config = dict(
    d_model=384,
    n_head=12,
    n_kv_head=12,
    norm_place='pre',
    rope_base=10000.0,
    rope_fraction=0.25,
    attn_scale=0.177,
    parallel_block=True,
    optimizer='muon_variant',
    lr=0.015,
    lr_mult_o=1.21,
    lr_head=0.0417,
    warmup_steps=200,
    decay_shape='square',
)
MLP neurons of a small language model. Each row is named by its layer, matrix (up: input weights) and neuron, and shows model dimensions 224-319. Each number is 128 + 32 x the weight over its row's rms, rounded and kept within 0 to 255.
After each neuron's rows, "fires after" lists the tokens most often just before its 100 highest values on Wikipedia text that the model never trained on. A number after a token or word is its count.

L5.up901 [107  67  72 112 145 134 142  92 156 102  95 130 125 106  83 163 104 168  88 155 130 127 163 101 139 136  64 100  96 116 124 131  45 142 118  76 127 130 102 142 163 127 163  87 136 107 130 148 119 135 145 130 113 124 117 152  80 154 104 118 144 113  82 111 108 207 124 147 145 103  88 171 165 137  75 164  73 139 101 100  84 120 196 136 163 190 112  98  72 131 142 129 131 113 158 112]
fires after: " |" 41, ";" 15, " Sp" 5

L5.up1310 [120 143  95 144  90 122 125 133 121  62 117  99 180 153 116 143 136 136 102 132 112 125  97  78 200 159 135 112 118 171 114 133  68 169 110 130 117 109 147 102 144 186 163 151 139 139 159 139  96 149 170  74 109 100 187 165 121  82 144 149 136  94 149 163 209  61 103 167  50 132 124 108 142  94  68 123 111  94  92 129 185  95 132  89 120 152 177  84  98 130  94 131  61  92 172 126]
fires after: " " 43, " (" 34, "s" 8, "'" 4

L4.up987 [146  95  87 123 129 103 182 113  89 145 106  67 101 106  84  78 138  78  48 119 114  77 140  77 127 145 114 110 167 151 102 145 151  99 153  95 105 103 136 144 137 181 204 166 126 113 113 105 171 166 151 135 169 146 208 146  44 168 173 220 112 124 152 121 155 101 146 108 109 103 140 151 160 129  96  65 113  86 144  84 181 171 156  77 130 154  84  85 162 120 170  94 135  46  74 107]
fires after: " " 63, " ex" 7, "E" 4

L4.up274 [ 75  85 161 165 104  95 126 120 140 157 137 163 112  60 102 103 129 126 153 125 128 147 167 121 104 115 162 130 123 125 114  97 155 120 120  75  97 162 139 163 156 149 177 100 125 184 142 161  95 157 109 137 131  62 136  82  50 131  59 135 195  82  74 120 119  93 108 104 166  82 200 115 104 119 156 105  91 131 151 143 250 150 118 122 121 139 140 119 151 135  81 103 175 126 177  93]
fires after: "." 30, "\n" 21, " Dur" 5, "," 4

L6.up476 [ 74 165 149 126 150  84 169 113  70  87 126 169 125 123 106  48 124 164 137  67  68 149 150 119 112 163 192  95 176 158 134 103 160  91 178 149  95 109 143 162 154 169 136 129 138 149 106 130 134 142  76  99 132 122 129 147  82 144 136 141 164 118 115 172 128 157  81  96 181  98 114 123 134  72 146 145  94 148 123 190 100 180 147 102  83 114 160 101 155 165  88 120 153 116  99 154]
fires after: "\n" 34, " =" 17, "." 14, " life" 5

L5.up1191 [ 90 176 193 130 156 141  96 132 151  95 167 176 135 157 128 166 142 119 146  71  78 114  87  78 149 135 137 100 153 121 136 137 144 154  80 146 101  68 116  95 131 138 121 117 157 111 149 178 102 203  99  42 106 170 123 246  71 115 152 163 139 158 159 109 136 155 110 181 156 106 131 159  92 167 152 161  97 164 136 148 118 133 123 153  97 129 107 116 181 204 122 111 126 176 105 139]
fires after: "." 59, " =" 15, "s" 6, ".\"" 5, ")." 5, "\"." 4

L6.up364 [125 127 144 132 106  91  72 165 104  88 161 152 184 189 168 124  88 137 143 156 173  87 101 149 146 123 132 122  50 147 120  82 146 122 103  86 190 146 141 142 160 125 106 121 165 109 160 126  58 170 157 139 155 121 112 120  46 188 142 139 125 139 168 163  92 137 146 150 177 136 171  56 139 115  84 102 110 142 150 165 157 127 155 134 100 122 143 136 210 182 124 147 106 157 132  87]
fires after: "." 34, "s" 12, " =" 12, "History" 6, " life" 5, ".\"" 5

L5.up767 [120  96 159  96  92 106 126 179 137 143 111 103 146 117 118  82 144  98  81 107 148  90 160 110 127 181 145 102 146 158  76 112 169 125 136 123 125  85 166 134 161 175  87 118 142 124  96 138 179 143 133 133 167 127  97 135 159 100  80 160 155 148 130 200 140 101 156  87 142  69 148 141 113 127 180 111  93 155 131 169 109 128 114  63 125 144 176 130 120 215 133  95 115 155 152  74]
fires after: "." 30, " =" 12, "s" 9, ")." 5, "History" 5, " life" 4

L6.up633 [165 179 132 153 102  50 126 156 115 120 198 219 135 168 188 128 111 156 105 184 234 143  75 128  80 120  93 128  75 150 131 121 107  88 143 110 172 131 111  99 130 147 122  98 117 120 125 166  98 131 118  72  86 105 116  69 164 146 134 149 181 147 117 185  95 161 107 108 182 126 126 142 181 107 115 143 130  88 151 132 130 182 115 119 196 121 155 140 158 136 102 128 110 123 139 121]
fires after: "." 20, "s" 15, " life" 6, "History" 6, "Reception" 4

L4.up530 [107 114 107  87 194 140 140 143 145 154 139 190 146  88  89  75 128 110 146 202 102  94  58 157  52 176 151 151  95 108 158 105 128 117 165 157 150 134 132 141 103 133 132 137 165 100  96 107  70 134  99 158 108 193 166  89 133 111 129 146 149 166 147 140 120  81 122  92 139 107  83 103 153 106 131 121  60 217  99  81 131 127 144 121 133 105 133 107  80 119 159  99 129 104 150 121]
fires after: " " 45, " D" 6, " C" 6, " re" 4, "|" 4

L5.up1134 [130 122 168 163 112 127  73 149  45  98 127 120 133 139  96 106 137 192 105  93 130  87 170  65 123 148 155  49 103 162 102 112 131  63 130 168 115 128 147 112 126 114 144  85 116 116 104 130 105 151 133  89 179 108 122 165  78 185 103 135 125 198 152 176 145 160 151 149 119 122  96 127 111 124 155 119  94 114  92 113 109 139 162 102 126  72 108  66 164 158 100  60 162 161 145  78]
fires after: "." 31, " =" 19, "History" 6, "s" 5, ")." 4, "\"." 4

L4.up773 [137  99  85  87 129 105  82 132 160 104 206 165 141 122 101 123  98 123 141 136  92 118 141 118  96 115 124 118 184 171 139 155 122 154 117 142 153 148 129 122 123 162  71  59 172 105 171 111 191 168 168 109 120 122 139 146 175 122 132 122 103 136 150 157 111 215 169 205 122 180 139 132 125 105  87 168 160  53 157 167  87 154 127 159  81 137 100 142 102  94 122 153 123  78 128  79]
fires after: " " 50, " the" 10, "s" 6

L4.up872 [ 63 141  68 119 155 127 188 163 134  78 127 138 178 152 134 123 105 200 139 147 127 112 119 169 161  88 144 112  99  95  86  67 129 114 115 111  81 156 150 171 127 124  86  98  77 160 128 104 116 151 165 134 181 124  92 115 106 132 111 151 130 161 159 112  90 225 128 150 167 143 134 166 101 131 188 100 147 135 110  54 102 129  90 154  90 104 137 107 148 162 138 128 139 138 142  80]
fires after: " " 48, "-" 11, " |" 5

L4.up884 [132 145 130 144 122 124 142 179  78  83  60 128 137 171 141 141 148 176 123 111 150 128 117 165  72 186 118 142 107 100  90  75 139 145 129 152 125  34 122 118 157 145 186 126 147 124 138 144 111 153 146  70 129  49  99 135 180 105 150 114  97 157  81 141 148 201 113  95 115 106 133 136 148  97 143 164 171  91 131 155  81 130 181  91  91 136 167 159 141 101  70 100 120  70 134 124]
fires after: " =" 24, "." 21, "History" 10, " life" 5, "Geography" 4, "\"." 4

L4.up1359 [152 113 112 154 127 127 203 115 118 163 106 113 107  64 125 111 127 156  60  97  77  87 202 149 126  84 179 112  64 177 148 136 148  83 132 174 125 124 154 158 127 140  82 223  98 176 107  54 155 117  85  87 198  96 112 138  87 116 115 168 100 127 145 141  69 112 154 144 114  83 142 150 140 117 141  97 148 106 141 108 120 122 130 129 152 139  99  90 145  73 174 107 161 122 124  71]
fires after: " " 55, "-" 7, "T" 4

L8.up325 [116 103 113 108 157 139 188  76 162 200  99  86 108 174 104  97 151  51  93 141  60 113 155 107 102 134 141 142 124 184 154 117  73 130  71 171 135 115 167  94 133  91 105 129  74 141  69  73 121 144 126 120 142  97 129 150 104 127 143 167 127 162 100 144 103 157 159 154 176 127 125 102 165 128 112 120  80  89 119  86 129 140 107 109 152 115 112 156 175 128  78 158 147  96 151 151]
fires after: " " 41, "9" 9, "′" 8, "1" 5, " (" 4

L6.up630 [122  74 126 103 121 101 108 158  49 195 146 190 174 119 131  68 165 161 109 116 154 115 145 152 127 101  57 113  96  92 153  96  92 152 131 155 102 159  83  89 101 115 100 120 132 122 114 127 138 168 140  83  92 141 111 117 131 191  99 157 125 157 143 210 127 134 184 158 207 136 150  73 110 110 132 164 119 169 163 126 125 177 104 107 156 133 112 158 107 146 135 121 178 146 182 143]
fires after: " =" 40, "History" 9, "s" 7, " life" 4

L8.up930 [199 125 131 110  79  79 112 122 163  92 104  83 135 192 125 153 135 101 127 154 127  87  93 194  77 159 137  76 147 120 130 127 132 131 166 111 203 125 109 176 126 117 103 166  57 116 132 140 132 115 137  64 123  66 113 108 167 112 138 155  80  95 112  96 225 141 149 112 149 172 184 174 142  78  92 158 125 123  76 159 157 132  89 129 135  93  86 163 128  94 207 156 185 129 132  55]
fires after: "," 19, "3" 12, "5" 11, "2" 8, "6" 6, ")," 5

L5.up608 [165 104 142 111 158 111 113 140 128  74 131 158  61 196  97 143 147 127  89 142 155 167 140 158 100 143 114 162 118  98 173 130  73 204 189 109 134 186 164 110  95 127 115 146  51 116 201  78  64 147 115 111 153 121 138  67 120 123 108 102  87 166 122 122  62 121 132  77 115 170 111  58 141 126  99  94 112 129 130 165 113 100 125 138 138  84 104  98  90 135  45 126 151 122 140 141]
fires after: "|" 47, "-" 6, " re" 5, " Cha" 4

L4.up961 [144  92 168 140 191  77 107  89  98 152 159 165  99 167 121  92 116 178 109 143 177 124 154 149 118 103 166 101  77 103 198 161 110 140  86 163 119 140 134 156 118 141 144 149 114 117 134  77  98 110 124 114 104 157 125 134 163 131  83 181 169  92 119  99  88  85 109 108 147 192  97 101 132 151 108 156 120 174  70 183 108  99 177 124 105 121 119 106 113  98 144 184 112 108 161 148]
fires after: "2" 67, "|" 5

L5.up738 [161 117  97 142 139  78  63 111  94 200 100 122 154 149 113 130  76 107 132 131  83 170  89 161 149 141 154 107 110  94 129 139 163 135 128 130 129 149 112 119 147 126 149 145  87 184 146 107 126 141 151 132  98 133 129 136 109 105 126 180  97  94 172  64 153 101 140 117  80  95 159 139  97 103 130 144  63  76 111 121 126 130 140 146 181 152 159 122  69 136  92 108  89  89 140 163]
fires after: " " 48, "3" 12, "1" 8, "2" 6, "s" 5, "0" 4

L6.up1408 [185 146 137 111  96  74 177 111 123 137  80 131 120 162 121 134  88 187 115 123 155  86 126 136  83 125 124 138 127  86 156 158 124 184 146 130 126 131 133 116  62 153 139 145  88  95 107 151 156 162 137  94 159  97 141 138 194 114 129 130 153 131 150 166 156 178 127 123 175 214  74 135 135 125  23 123 112 149 148 130 140  90 147 136 170 106 106 143 158 131 136 103 129 154 132 161]
fires after: ":" 21, "0" 11, " " 11, " was" 11, "5" 9, "2" 5

L5.up475 [178 156 138 164  96 141  98 126 158 193 118 128 141  97 107 115 103 154 165 146 120 161  85 115 133  70 143 111 120  89 115 140  78 128 161 157  92 136 144 176 165  89 162 100  89 128  98  89  91 157  91 179 161 122  98 119 142 162 132 174  72 202 137  90 136 144 131 127 108 137 129 137  96 150 142 125  86 121  99 122 103 136 120 131 164 146 151 105  91 160 110 125  94 142 147 144]
fires after: " " 53, "0" 9, "2" 5, " |" 4

L6.up741 [136  73 125 102 159 156 121  29 173 135 168 204 229 134 164 144 104 203 116 152  96 126 148 112 161  93 122 126 110 109 170  84 103 121 134  73 118 150 134 119  97 109 111 100 149 114 105 117 175 165 160 105 157 127 184 154 159 125 107  94 168 117 156 110 135 187 107 125 127 146 118 157 121  59  99 191 146  95 115 119 109 135 119 108 126 125 134  81 150  96 100 135 103 160 189 158]
fires after: " |" 23, "," 22, "s" 11, " S" 6, ";" 6, " " 6

L5.up855 [117  83 174 104 147  84  56 150 116 135 121 189 144 111 103 140  75  74 119 181 112 145  93  82  94 177 146 104 134 153 113 126 147 161 132 132 145 156 146 123 150 132 129 119 155 152 137 103 103 126 141 109 114 150  27 159 136  88 118  98  97 150 124  71  68  97 120  95 141 128 110 164 121 125 145 141 126 105  88 158  59  93 178 145 138  70 120 205 133 130  95 192 139 101 163 142]
fires after: "3" 20, " has" 18, "2" 16, " had" 13, "0" 5, "4" 4

L5.up117 [151 121 122 187 101  75 136 200 100 106  77 220 110 163 177 136  97  97 150 125 152 146 120  68 101 172 181 132  99 154  87  41  46 111  75  76 180 111 121 124 139 145 163  66  72 129 102 174 218 137 118 121  92 111 114 119 128 169 161 158 144 139  98 154  88 150  95 119 118 101 125 141 155 197 114 136 159 138 135 149 149 144 138 107  91  91 131 113 151 156  99 128 143 132 145 147]
fires after: " =" 23, "s" 16, " life" 7, "History" 7

L6.up832 [118 161 152  86 174 170  98 152 111 149 146 128 124 113 121 111  81  97 134 104 178  61 114  84 142 115 176 100 127  95 183 173 143 123  98 150  76 122 143 123  93  86 123 128 134  59 104 110 176 139 127 113 153 134 160 151  95 116 106 117 103 110 153 109 163 151 149 132 144 153 105  83  80 117 109  85 116 161 175 160 104 134 156 144 135 137 169 148 162  56 135 139  77  94 157 134]
fires after: "1" 25, "2" 11, "3" 11, "4" 9, "w" 4

L5.up344 [126 132  91 142 200 134  91 138  99 180  78 126 222 162  65 163 132 113 127  88 110 204 135 103  62 146 153 106 128 126 111 100 175 125 150  77  79 165 100  94 119  97 116 155 113 132  89 125  93  88  98  79 164  84  90 113 105 130 139 118 108 133  96  65 136 173 160 146 122 157 161  49  98  87 113 127 129 102 136 136  95  88 148 135 136 130 209 113 106 170 137 100 190 139 109 109]
fires after: "0" 47, " " 9, "5" 9